Weights of a small GPT-style language model, trained from scratch on English Wikipedia.
Size: 15 layers, MLP 896 SwiGLU.
MLP neurons of a small language model. Each row is named by its layer, matrix (gate and up: input weights) and neuron, and shows model dimensions 240-335. Each number is 500 + 25 x the weight over its row's rms, rounded and kept within 0 to 999. Numbers have three digits each. A neuron's up and down rows have the sign that makes its largest values positive.
After each neuron's rows, "fires after" lists the tokens most often just before its 100 highest values on Wikipedia text that the model never trained on.

L9.gate451:409533464528457451502453532499460454476534477507453460482542510514510516447488528509500535529472468508514476487512516485508500456561525526525511504557486490519477500503499472480557517473523509501534495524455531531541509475476520536478461517473489510514474493513523511499460514490527467489
L9.up451:498482510488517507533541505484476491507492503505461492457489558512492525472476496527468509470505469504477489502547552445518462487496519507508490526483484531518455483501468515499498508507529506505503491506485460511469473520519522494546557471501532534508496503485487501492496522497541576513
fires after: " in", " of", " the", " to", " during"

L6.gate363:515498484553505497492483486509513455512526504516479470526524534487502562464487508496518511518470525504496529490513474504501494509484474464502519469529460552518523497505475457488499477509463519518471500485524499495480535455496473477470463535495479506496542555497489488521511521523490498502
L6.up363:488516510522540517467489485485461478524534519495486491497488522489469507450505515483498484529507534531503527497480494512508480516533474500468478484527494516497523500446501495508533471489484498491508509523517506521467509509506491544496462495520497454546462548520483521458511467492482487501
fires after: ".", " |", ")", ")."

L5.gate585:519480490481524506464484497467541495511499508495494501451505475495465530531492530487491486488524478489500467455482553489465442520528510492527467534495463489495495465473466444511532509518489529490468524503504493497497486530502488467516514510514546466453511493550512480539513529470524513548
L5.up585:490502490468506498466508514496482508567489497496527541502508493499475484546504480508518479466463461517523497524524494534511478503502571501521483464478497486455514498486516490483493499506468535513535528472454496523457492498524449468529504489542483518515494503472522487484491529488495502515
fires after: " in", " to", ",", " by"

L4.gate750:517557551460493513524488554464493516469489489500523510472496488497466501492500464461536490536488503489508504477496529507502508459501521510508531494477532521456473481540504486526522474477483500492508525482501453487516507479501509457539460480474502520522525494452476497509498513503509477542
L4.up750:474462453502481448534502524501462499482529533511520505537540423474478510493496491510505452504514503489517500480525517502517513525487512554491503549482492513503461539490483522515451478518468503525486513517471480472515512473479480528515461536565484518439498426466515490505515491540491504491
fires after: "\n", " (", "'", " \"", " continued"

L5.gate92:513496429478471495494497502522496460531523487499492509467478477500518583497522533493461525512467475507454452500481522477539460480486525511481491523514491475499478507490446522545514525489478495460477492508560515464496499493456491506471482501515504510505506517454492456481507479503446482481
L5.up92:517526453501465491533554489497454525529502490512478483512502540491481508471500532474487505493505525495504501495488488513511513474475496485502512481565518483503467491475467516515514524496486491506465510495546482515505502502483549478472512538512531485512486540507512470551487514491474484495
fires after: " the", " The", "The", " in"

L5.gate158:504476466559493478507493512480518499501519494499475476484531509499511498510465527506506508487524458525503490437473505484458480500514512486476498469466461519514478519492520471460515504481465521537496495519513522511528454518505515475490422502544549541487504481529539491537522527490484516574
L5.up158:537469480496493536513499471509509488494498484526499444523485544508511504500500525488483537509547547535493499506477483525506477486542478514530521462541481530515488539526500521490544519515520521514490463560524548472485465527519493515477506477491476487468514474518506505513524508487467522516
fires after: ",", " in"

L7.gate780:489500466482497512512515482482476470515507519472503501475506506442498533476537510468475483542518500558470522485462494475532490499456504500513509500502494500490468483463496501483512452551500467509515549459498496513533507498541462510488509516511490470492513491509500523541465484474496523523
L7.up780:466527483503513485522494487526468527508553491480516517508546525464506496494497495482500457543527488472535559492504473496536478483497514528509504480519477494443506485467441545511503522488509512504492495510499474522469525469516481480474466493547514498495488478495507528502469503546502505510
fires after: " the", " a"

L5.gate319:500516466513499478508526547518497498491465540498488469475505506479495533486480481486487451530510524473470526481508467485507480492503499477513509473512478477479500525519465575538502504500513513450510503525543479467474495480509501490453489512509509479525511470498469529461488570482488489464
L5.up319:483502529491494450478522475508505506517467537486542510484511501476505503531560510505513502506498535455514488443499501480486503502511490472531498504488520483509503506502517506508478519501531522479501497450513491450519508502497489478491530499486501563492482542494524501497515507518522540500
fires after: " |", " the", "N", ":"

L7.gate558:534513521501490446490527425500531511470494486489487469479507469503551496478497535451501545509464482497482514509474522492496518440462482501504481509535491469484494482507487530495476499494485521508459484498503543463489492486490500513478500521471501500529488524500516461454523484493498507515
L7.up558:512523491497481500534467543507497514535523475516540472520478490507487520491533539504506495501492498499514501564472460521482497551520479508542534577523499529508528499463492515446449492515476527445459490513506572507532490471518530523534551482508495496513490525489502478522537515500511480492
fires after: ".", ",", " and", "\n", " as", " \""

L5.gate119:549503521529492486510509516512529516511498480503487471508533522555445515515470508508460478477513521490468532541520513524490519499474491464511471517469469518467449485498513452509510473479502489483509496496515508539487471479528477500551471482460527500464515497540510484513489486495477500453
L5.up119:562501499481531521498544489493510478572475494533486480516470497510492516458462506521474537491501521440495512523469506508519521541485469498509458459458527540462451445485453485501502450497529479494500501504490501494466457521476538508515517473473483517496501515508494536519467507494498477516
fires after: " in", " of", " to", " War"

L4.gate507:533508457463482503482524561504507504487508470524466488474521496484524473481523488525524476500483529475513463523501494480489469463529511474504535506507487531510503524514486532468500449521479462488510520491520505502486512460471515475454505454487480506507526485477489490512473490503521507501
L4.up507:508491477530480511531488537474542485496505521497526511458498530504459538462463469489531477521501475508459501468503476516519508534478505537556468551518516500495500484512512518515487494495473532450474473503509477473484457514498504519515479467580522505466500465468443492472476520545512534502
fires after: "'", "\n"

L4.gate692:479515522515497525524491506498513492501465479505514538485494503513537500458510496506491501503495509550549516500520493489493481472529492514508504498521504532462517489520474531505563457481519479481453555482503512457526525460455457509540503482512545516460516501526496496486466519489520503546
L4.up692:420499497442486519485498497515525472467463501524459502506501456505487551526500487467477522461488522491470489506494531487485506521508509491461528454484515510491490529508508493459482524526509509504494480483496478509552539504527490487472524525469487543509471474512498523461520516472507518515
fires after: "'", " Women", " People", " House", " Duke", " Jean"

L4.gate814:468516486463489452467542479515509469530488475559524520488495451507515497476494504515530491450489528525472470523546487485520464559479520496476535542483541514516507469540494519454471509534514497545475522498543492410547556484534485490497463534492507515519502516492496490497518507464509505530
L4.up814:535508529523510495485505466507510494525451435527504517520476453498526492465519455513530477491455496563504479510521496464524537496509509457512519482529496535506487509511447526491502512447465471506459525541519522470450547521496496491572458508503488499494495466482548480537519504492488540520
fires after: "'", " Women", " Men", " People"

L9.gate144:484495526528536488542491495460468499474500476536458519501521496447505475537509486541501513532530521484530517479498502493494534466500492467483494472518471454501553589533496485450502490544476459481512433507499560475498508487451507510479499552472492500472492487471525488512485522537525476478
L9.up144:527486521535515495533495509546523487539484525530539488497528552510477465495491507517530510492490502476498492501482494482474521476404511475530530436542493492479543528539476553477499481554524499494527520518490488484544498492474477466475475491492480467505487479517471509530530492538522480477
fires after: ",", " was", " is", " the", " a"

L4.gate608:482492532499458537478466545539526515489496519491533485505514495484491516491497476477522539514438527522454440468543562513494492511501480490526468489497482532468480495459482479499542496478514553487478475493513479559530504498500511500505475511506541499523519502501473491477492506518501478518
L4.up608:532472558472491494497491477473461483509512505482468490535483483564523498460494533504475480519481500483454530481487535471491500502493516527503502481569517480498478445505513510520499581503527543487511450479515494481518519463518498506486513515490503498508502481506483478508496523510490513493
fires after: "-", "."

L5.gate406:492510446457514483474500504531505520462498508484539490461481529469516501507492548521523493495485495475535460518508511485458500506514469480492522505502474510519505558538494518500577515489536510504468485473547487497524510515459549473489452497529528566512496479489537460502524501497493521494
L5.up406:470525484487488482501534453476490505485481440459534512513490489496477526521518545473504490504488501475505466527496509476493473471523538512500525509485513492506478533525499476535479532497478487499512505504518472552539512471478511490507507524505497508537470488484506497516554499527516548522
fires after: " the", "-", " a", "s"

L4.gate6:473421492533497508462512522524519488461489470517531488542505458501484496488514479576524489529487517497486490478517513526506487487525505482460514492490490514451470538514505479530509480505502538503476551499500503500492509486476486492500461480508521516497496498551493501489498528479449502502
L4.up6:491509498534524545502539495485502475495470487487501453553514510542469550454552507533533508481471487542516502476521511516507510441497500492492518479481521510488466504506518453509533460487517480527549469508506535527508494512509503508481489503505454531465480509540504544498554461504481502468
fires after: " in", " to", " Ko"

L4.gate283:492503513500503522486491466515528481457493501503499478536504507557464512534524552542482501520508482522511496487507530480482521507512505470506478492496501546479484439508479485505499492518497507492472473525518468492478492476501464497516490485510496497506501504529510490500509539498441528486
L4.up283:554508468516515493502523444515499501494485488484524487486472492543507498506459527499526539493480512507508498539458504486510529451496543487497440500568564500506485512518479529503472506508486498501499493510554475489521501430503532501521530517514504538487491509498459509510490521477476488541
fires after: ".", "|", "-", " (", " \""

L9.gate732:474489494532508494497531505485487470529471484548524467460516499506525477484496510514548521491458519475486576522470497474500513492484502512483498507498480492462552511476495508467493484475538521472473499492505557434533480461491487490468504483433498487490504504503492466498541521511464470486
L9.up732:506524450542497476527517499518477517450474493533481462499519531521490505507521479452500522466497548451493471494503476508484518520495502494528486515539477464491508507499509497489494523542503520498465539487461517520474485515495512497512472489453458468455523483498513492515533500538507471471
fires after: " the", ",", " was", " as"

L6.gate10:481500515496488512493500495542546537501497498515480481519531515484529488519494505492482488488489512519482536468534502499507483498499528550507510505510503408479486523496470495468489511525441504494512494509521502524502528488505525531547506532565488503520515494532473477477517529496498507509
L6.up10:486502470507450473521458531544499490487522495500528514492521463458511533512470552528493495507451473502543483500454547496511502510501494486496545515528525516493497554471530496462466528487488467512478489475495561485583523516481512519502516457471513515519499481455501469533497482497520535544
fires after: " A", ":", " T", " U", " W", " I"

L5.gate879:478469485487538519536481478464506524518462508525507464541450491512516552483522532500507577455449513510503523484529505477493535487527541536509535499529493523508528533471542463481493506545457505497489484496527529580541547577489510482480523480461513477484525547516495499535491513511522483483
L5.up879:523547464472478561491523536491490479502511530484512455522513511529512475472491501463494469506528520489481460490485473484517528472495484508460460493469490506510518520512492439494530487477512539475479469472524488497550498496438526578494509537481502490532478497536521505513456481492530500491
fires after: " |", ")", ";"

L9.gate566:513510481517487461508498537471497552548490502483513480490523529474520480513558503509461527503544487494488501529523493511483534526500493515482493498502485545470474546503473518504475493521517478525470511516510505525492461501506498447510489473499500506484532514484527482492496505520527520517
L9.up566:492513476496501506498516509510512538489509503510495477475524482413515523510528486462519529524492510561508511507492555517556570452493482477484531513555474519508523507480473508546498473526514514506495491490488528509495493511497486503476515501476503513478498502469541511459509485507463512508
fires after: "\n", " |", "|"

L6.gate829:488491494485515498516465470477449485508531506531503478510475479475527520465515510516518483506510486481505509518535494501497508487540520500498520499499476514483510542483462497521487502551478458454480549496505472499483475509472479468531474489471519437495527468457443529465499477527525557479
L6.up829:521451525484514528532499530486516518554491528508490495469472539495468495487449491538503517526512498489501503502478490467491518470546504551487520491584471513489497513520476522513438470502527521504499518470481499487509450500486481499501471502548492490502512505466459474527491499540523511470
fires after: "\n", " |", " \"", "===", "==", " "

L7.gate671:501504504454462517500468493466529504482506526482485505503510465509498522507511474515495482466478503504491504501525515537481449497504508515495501528471511514469518432502466526508509492497491557528464498424545485533505454494479473492515482484515501442527515480486489480476503534506497496487
L7.up671:484530509482458486490495549505496483514498441455499445484468505491481506555561523525509482504500477486492501447497499485502567478486534527485477490452474519525514518491503501506463512555512494486471494442505497459519493469511455520481534504495539455497513514531541478491523525490482509557
fires after: "\n", " a", " \"", "|", "tal"

L9.gate285:468496495522504511496461512517494489470513479526508476478528471539497488514512452503509520470453482499502531491527496498509499493505479532476498557473516542500503516496502534506476486477508488512473535474504500488539510494447498467439474463506476517540531509521504518472504452486561489502
L9.up285:542466466502513501558495478522490491485475491501477488497493539499504508473547459473487503504474485477505521503478533466495534512518538534502504483517492509492486523457558534499529499483501493493491477486518533488514493475474493490491513526465521520491484501497544499470497534494502452529
fires after: " became", " was", " as", " and", "'", " become"

L6.gate173:501487470499483496529490550474489500466509521522557528482476544506491480528528504489501490513484484466488505505497494477511479463524494502517516496518473502531509480499475495505524479479497452500482505510480507489472523520512506474505492506542467482505531467549490519533465515533465512513
L6.up173:530501557494469537497477508529524512491484511499491501487437466499507484516495459493537504491545472485528538505494518519511511476535466498509542507510520514486505472519500469539487505562499522483518506507499488477507477490515530558480517445528554480497464514514495490491488507484501540469
fires after: "\n", ".", "==", " He", "The"

L5.gate634:449506545478491474528453498535450531497521479516500469524495494507467500517510491525511515506486507510495468533439507463484540477492482522513520472518527492497507460489476497508519450504499489467484489487504459510485480543535485490529501520508508497492479497522497511503505477531508536514
L5.up634:518526527503484485578420492501490519504491511481494494499484525485518482463519500473477493536478480516517482524476525476458521469494514496482505480535505534487499493523496497491500467507482496467500507500515496459463493477537497490539508507504524468487490491510478459498510449544462538522
fires after: "'", "\n", ".", "s"

L4.gate216:527505476486520518503504527505546513493494484512466455506510488522466497512480470507486506535478478536523478533472539523523444533527547490479480504512516530466448484510500475500451502491531484480522488471517482485524481478531458513526467491561481452500482516485482493524524519515480544472
L4.up216:566541462511476553542459479463470469466520514502478488521521490519537486523529505551479472470468477463498465524468553505520491488512508507538495471516501574471482516473471465513506470506476497482494494501476518501505482532507517528502495488498479489517474496514539492512516515478516546486
fires after: "\n", "-", " \"", " (", "==="

L5.gate93:473501520464483507525503506510489509456494545484506476475527511514471490465469516508447514506506579515494524538493507497488453506494463506524529470528540487459550463545474516536495485502480509511454472481480452465489474538515482497454494527513460470514504495544486509487519506486459525503
L5.up93:534481525501474546500469523508494507504506545465464527530480497518520508486563511501490455496518503519475504471535544507518491533548450528476492492511526477489510466525489499496465481472500455472508506536506476565500496515492516496517472519521516505482485502477478503477564494475476506456
fires after: "s", "kut"

L10.gate536:470478464542491463493507514447489480467521495453520505439465529504520532522496517507508531465456480503496450458514487487490488490500511483474498524493445503490524538510474509469483511455505493515523430501482500492463498458468492464462494454473512498473538516503508496517481484485536522516
L10.up536:488500535504514494486472504573519486471528503518510520506513481508483519474431499508503491472476498503538499521524513495530503458502457489498507503539499491503515499557448483494502459548508497466443468458517523454495523527487496463460506500447504513497506467486480484501490491495484494485
fires after: " the", "|", " a", " The", " of", " in"

L4.gate678:518469502499504508513490532486472509476475520481495471497469479467540517511499520459479512473486528471519489492507513443514491509491505542490512511512508487489460492517481515502488492481497496457479487509465497457475491498503510525492489488504496497488492513537507492494501488502484505543
L4.up678:476518498511526464514531515554474510500471493532482492477510494445470527483495468499480519495492507478501527460488531543489513512508520516480529512514498466490519473458504503481471505487514512516482496439511465509510499533502490529532517500473529509472533518489502496521477475511531526528
fires after: " U", " C", " A", " E"

L9.gate405:534509491530466502527490512485499504444447486476501493494506482472493469492565516497551506486466468428481530530511465502515513500463502490469483463491569501504508503533490471501474431534467485533489502486526484475470504503471502470505486527515488540440504510505416503495486492535479502510
L9.up405:503476489507500490497510511473464522495476515503501509450535504511550502529522516495538454489533449499449503512527510485501491515515528528504475509519513515470538482535491505488458497469493485505499496551527482486496533448539513527495473564521495479483512530496484527510488492455497492482
fires after: " |", "s"

L5.gate272:487511504504477420520527496497467501491496477513452450534513503500555522463493528518498488471508493493510494497488485533499447506502498528501495505500515495461476497507507473522519483526469529490496490500480479506462520495506525464491463463498517495487468507500490476494519459470451527463
L5.up272:491512462518500487469528500469507459507510499501456457538537451522540491523522490500493476491493502518500502524503466523499475510486506538509498504485473479474469511477485478517517523521531504548473478511454516491469472525491500456514524503451489520486501506507491515515515506485464534546
fires after: " the", " The"

L6.gate633:523491555527475492492489501486498519454448540509489467527500478499515440518471475444512500534485503525511507527426510485507447521466532488500485520512492525500501511499539479545499423465506468488535464468478498525496486486522409486508494523515513468484491529473509499442498523504464539530
L6.up633:516526503498456526466482505510491506523511433508491485507504510494449534498491481518543487508486519505500528489499506506503501487468520498503495532502509482509467491468451477501467546543503521502472505481481531502507500572508495495472508488516540526512449532534519488504520549504479475502
fires after: ".", "\n", " \"", ","

L4.gate408:515539496579489513494496532480441502554507475500504475540521520462460536480514512490489459503472500517465491517511502499505471532518439469514498480509503547505519495430486502496483500501468498501493481481508511494497536506454462529488499528529528467530556570536526502518501438559515528500
L4.up408:519525452551476526473477491472472500553499497507485469497525531478481509471517510501474484498486502466492485531489506496485480503479497462503486489471491541506501502463509477499525487515461500513504483475496504511503520488448523560507489488551491502501510603530497521507506465530498542510
fires after: ".", " |", ")"

L5.gate177:527518468506488497493534488553510501490476499504509489485484481488497478489474496515526476522503490497515469524501551449502520521461532483475493483508487497498482483524483474523511469534471515497512489494503502512506491450485503521522470480492509511529479513465496468480519512509521536457
L5.up177:516500495500508469547496494515535514508488480529508480489481493526507551498478475519456549504508518508493517493438500495444515470491550520538477469511519486500513479488488505522475506481493515475513469456494531508552493487478491484546470511537524513441513481523502452553505507469488486508
fires after: "-", ".", " ("

L5.gate557:471545520456512461502487537484522512490559467458485521508531503484511482503467491433481524489535492492513528521537454452555496507504436555481469496477500485511498502508479570479506525513527533462508490457556525545512497455518501472503494484497537487488533491504525497504515489544499536501
L5.up557:471526494475486522507491557509499488509551501490513537477464522488475481468512528515499514505528486492513503517493461505520511512505442507472505450513526491542495482478548541490508449461504495482473492506527485477506504486520498547438530522532516492526475525490506520469473509507497517514
fires after: " the", " The", " a", " his"

L7.gate514:510442525501513509465470524461492521491495472476462449477450541479524509519509505474535466498513527491488501464542485482534495514509508480479479559478447460497482477533508531517501465498499516465494479479534461472557523537511466530446472479482468474505563543526456492507459474473488486481
L7.up514:557511489501511582503486543524487485485472503494514559548490511512471505451496540494484469495539488447469458494519481521506501460479513495515517512485470477518510490462503484505495509496485509519510516510526482504519467486533516475518534490515503490542484513513560489500542498510500516526
fires after: " 0", " 1", " 2", " 4", " |"

L6.gate321:535511528498480502495524481500415505497492514507553448473520478502476523445544482513509447543470520541510502552515491513472495508475565494491526484546491488481543504499492506468500483526543474486482454474458531468496514517505557470476510539498495525517504528489502503541506494491524506510
L6.up321:525527506503494489490464522531508489523537503475480502484530533498491555487492570471483501504523469539498511510476512473513465511511509480486460486512450529507487508479519473480492502486442474513453516486527473492457492494481494518502509486535548480513512521515520524505503473527523491514
fires after: ".", ")", ").", ".\""

L5.gate378:495534509446509481491482516519525481506465508505490503497504539458518580516518461520439501481530536511497458490505507504499468491504500517527472536511489526521513519511505528480476495503554472480461470537500524485503510486495512509484497538458511491507501490511507467493524479499487493463
L5.up378:543503505508492487510577502535498510482513536507490515507478537513501483553534472462452475500492511478527475493498440486515490508506487535496503455512509473488497524502490537469498511461509506488512489492508501495508505500508551497490505513492493515495491486491520430452485507516474497485
fires after: " the", "tal", "The", " The"

L4.gate515:479495474519516520459494490531523469486518492521459495467470509505529503420459469476458510519524523511477480527521531476497495499478513508472487518492511534455491464512447469457495478513442535505497524467513527467516530459443504464511528478509492458519504484523529512501505494507475522515
L4.up515:473489479483501515493508500476468489487539480531457494481493519535526468513519504518486496535545493478467477549469540500453491511474509507489477555474477517498482479495525490491497506503481502506525486498501544434461506517477491485475494492483499451514471532461517530459511490511464484540
fires after: "'", " is", " was", " \"", " were"

L6.gate670:507535544499484489472472513500523481514478503466527503505502491530495460554512484518494497432481488519490536493512513519473485481485492517493543460533499453508495553516515486504480489454498495470550490472482444467496511527496525500516476572550477493509524534525509442520520512527472494544
L6.up670:520515520525464515489481497498515505468489547491490534532479499532482442476533441519485463499442511530502505493520473499499506507492513519518535481506489492501490483512544527478538440527458504453473455482467460496513490507513479514470499498599532497455476500499465486483524510506501523492
fires after: "s", " S", " Tim", "ris", "n"

L4.gate463:523483479515484493471504517505481480464461508489493464505512515499486503494507540507466536526514455448456503502502530485496508507518445487482476519505477500456497546521498503518499510485516499492516463507524470477485517521505528486525442489526510513497488454538522461498548479497501520460
L4.up463:530516521492528568505478531486496473505497523531500508520501493503501533453505480460520517586491506494500498496483460484477504490498516495495477518540503503500462539498511498487522464526519483520536488534476478516483470516476530517512501455473524523470470504488529483510525470505496526511
fires after: " the", " The", " ("

L7.gate513:478526511519481493526490525508471525464534494493446540476496512514474508465474506478537511534524528465434485453517473499511543455510474525475484538482500465495501522508470517467492506492477541493501456528506480526524490418527491556537544506501453475474513491512492498549494502541516492508
L7.up513:547485518491497538494524500487492483476519518497505517506508455458466509510510494517489501513500463492499514471482450486493516532486509435547475500461545468497508532472520501533546513526502507474495497486486528469507544483514487510501499568504494475514541494494515482542514536519470503497
fires after: "\n", "s", " his", " the", " its", " their"

L6.gate627:524508450538501510494530485488488505487499519485480528517506478516498517458510519484497531486525535496510458516527494518523495475493463447503466555482491549488535518493460455510541485473513525487540513485485514514466507518469554503485476499484536476485496491516541472493458512504512545538
L6.up627:509484507527508499503497511490503521526466536567496545486508503528492512465473476486495509434514518485460524505511460500533520483483513488520471520462466527540467461493490513527506523512505490506524501474469495508475525492513497489494542502449492553493518487501487470490457504483534541491
fires after: " in", " to", " of", " and"

L4.gate849:475513517504523490528488548466516477481501510558488487505527542499484485498503459506563519514455503557483456515481504517474502501526519515532533526499465479494486516499471521508503502495496454517497507496497494491472517500504491475510501533517503517487493508535491500446554525450500488482
L4.up849:519541466506459511527495487479509478487518522499501455529479503507493518493511518540496479498500507500507552496473478520497482484502509520524507520523468490534500458461511487497501467486476470460470473501504491498491469526492492494519506486483505494473474481526499535521523502473490463547
fires after: "\n", " \"", "\"", " “", "==="

L9.gate653:535473516537489458539528491532534501515454511454507515496486516485507522508542491463500474466481532506488482508513562498527586462506507536464517501462498501473518518479482519494527500527494461479510532511520467479507507506519444498451510482499499495530488539491501493503508534474465466521
L9.up653:491520480472478479510555489501496486508442505528522480496516492476518469538481495490500497512480471489469529483502478472511517470502500504512451438490500490512477465482448507520500458526537506511532467515504525520559496500499516485497496511476491528513470489483552497532500477507501501507
fires after: " |", "}}"

L4.gate242:486495524502494526513490448488525537460513530514517522520465467525520510486511544513498506517515503536468471531517486490466475474517506543465527512496461545497512555494560486485545456476497484528505498482469521495460487473477484489550474502491518465511482456495543493502527475464495539504
L4.up242:518523473507499554468505501483447546488507463508511495486480499495489504465501472508490482505509476509468511514465508492494491465475500471530515541464520500508494507486516476487492494470522487508525525493466527474514458542523484496492513498502489446488517537554503531483466488496535480547
fires after: "/", "{"

L4.gate258:548505560528500542494459521465450510513482530510569486515486524517531502445519528505446487485482508501517506498492481493502485469470470499484469502472462542508455495456490499487515478501432497499488494508492518482533536483488484549490522471530485521532482502520483474474510523513493505504
L4.up258:492503475491482524468502508506491466486495514461456450456504524549514500483489501456523494514459490508474509522495504497504477505503533543467510511466515469440491507480524520512511474471505467472478509471511510494515482478505511509506513525497495465511481472471489519540492511486490515529
fires after: "'", " House", " Hall"

L5.gate749:493534489488511461496494493474485474508493518506506523495501526440481512507538507501472509523512480480501517501469508523512505465471502518472515492514479462492468548467496549487496495509556506465482483493501508525461516483486544529501552511466475511518504474508498471464469481537484527524
L5.up749:530536471541519484544523525438524455511521528489518489532512455501515513480497465486503493525482529510484488456449493531469494493518484461507506503507449543508532513523514489507527490517532563518508527525505485515488456472474452483499530478466487538484509468493486511502471525517453517511
fires after: " the", " The", " a"

L4.gate324:496466522489499481502454493458501513441504473475508531522513502528495493510514522451500506494484505511488494477482470505463485496490537507520465502481500478479487521474538494459488507525461561521497491484506477460506505499461453483521504483527517494488530499496495493490542561542540518522
L4.up324:509539506492446486493492515510497515516474517512479501524527500511476485536536460528464511495504514524494505429471498521453499511478514481534494514493511526509484492447471537526462480505501478508492465463486485451487501508504498467531518533518475513502512486464529515471520548486495513485
fires after: " \"", " (", "\n", "-"

L6.gate569:520500501495495498533509471509539516472461459461484494527512493472506468470525485508520499492492474519485507461528489481506470524499522483495466543507510468471460543461489515521493531516439493490473468530532505522488480514499537499511512507485461512463521455497513510528519536480481511519
L6.up569:492524502511473503541553467488514489485505505529477480497520450448495474520492484541476519480497452484483522492512487503511531505511488481489526534479531502457518528462474504496501538508496517522489498479503496480523510529484502534508524522477505487486531461504501518521531524542529522497
fires after: " U", "T", " A", " I", " C", " O"

L6.gate683:460482490482460491529510536503500494558553540519551499515527501495526501533539510547500484544479473530529485519538494466488447504485512529471517482490485502508522528505546496476534481474498501481504527474513516486474542509497505521493506462513547488541503495521505503520507518541483531549
L6.up683:484508471492506481521512501521518543501504506505513472509489533462477462534512509524503431474445544505478498486581513476486456492485514464492500523481442489507488550461471513484533515506494484507489493478470492480519481506518504503524501520541505500538523470521570512512476466536485426537
fires after: "S", "/", "ː", " F", "s", " f"

L7.gate353:489471537492464517477489511507480515566470548482466506502505483482536483496497542466504527530486478515492505458543462516462505533537512504489453510478509498458495510470477506533531479523504515478475482526504486487502561524454437534486531461498478552499476507499459513530483511491496521487
L7.up353:518498498510448491494516495485519485474527522437524527547519497500508492496515512487458473461517500491469519505596500491515491453456514490513463508444502488457509512518481487487496495478526569495477528499507538481489482522499510519452501449491470548503495462507461504527493526501536510530
fires after: " 3", " 1", " 2", " 0", "N"

L10.gate60:481458471506544514510496512479542500512476543485508496462477496496529484499523523491503527538504515501540531479490470484520508493532489536488532525484441512538508504486493519483462524491496536518516525454519467489520525474529498529497489520468501460572519482539467535511492496486484469524
L10.up60:493487487506542501485481510461494525494530455468474508506495476479540465504514523461475507478510523506529535491450503520498496526469524510477533484498480500488543531479500508504518530500486489537453521513469526515485488385527521498484558479545528486495509507503496478466512496477489513499
fires after: " the", " The", "The"

L5.gate109:501522540496458510546491529478449475523471502501480492515543546519505502467487571494541531459484523506469541507505486454528500466517483520513484492541515506500545467497502529478492468511498481456487473482511485529470468531478523512472479523485516490517481497530494485535493501512504538510
L5.up109:466537517514459515489482501449495477487507509468494518518515515510512477478480541518520499486476510542486498525482496456462465473468499521445528458548502488488496486559543482479495501481532499473480538503481514526521517503489556469474527540547483495517495475469507476527543523521505499519
fires after: "s", " D", " S", " C", "D"

L5.gate525:501485498491476512514481495526471496550517503509470518518488519546542464499516487518411487508505519448519493519516490496512511524490530497494506571519498513495523521498504517493468516462544512494487489521473535522503477479505551485517497481471480521522534493500510510478497512486542524473
L5.up525:536489464485509466537503475491550478495549493506498506463505540514521570448474487546512500463520511530513480442492531514487515473474516490447483497482490457539475533520522491475468504498523519503492504494468532522554505488479474503475473505485449519512500455519515521480488531504533456531
fires after: " as", " be", " was", " the", " not", " most"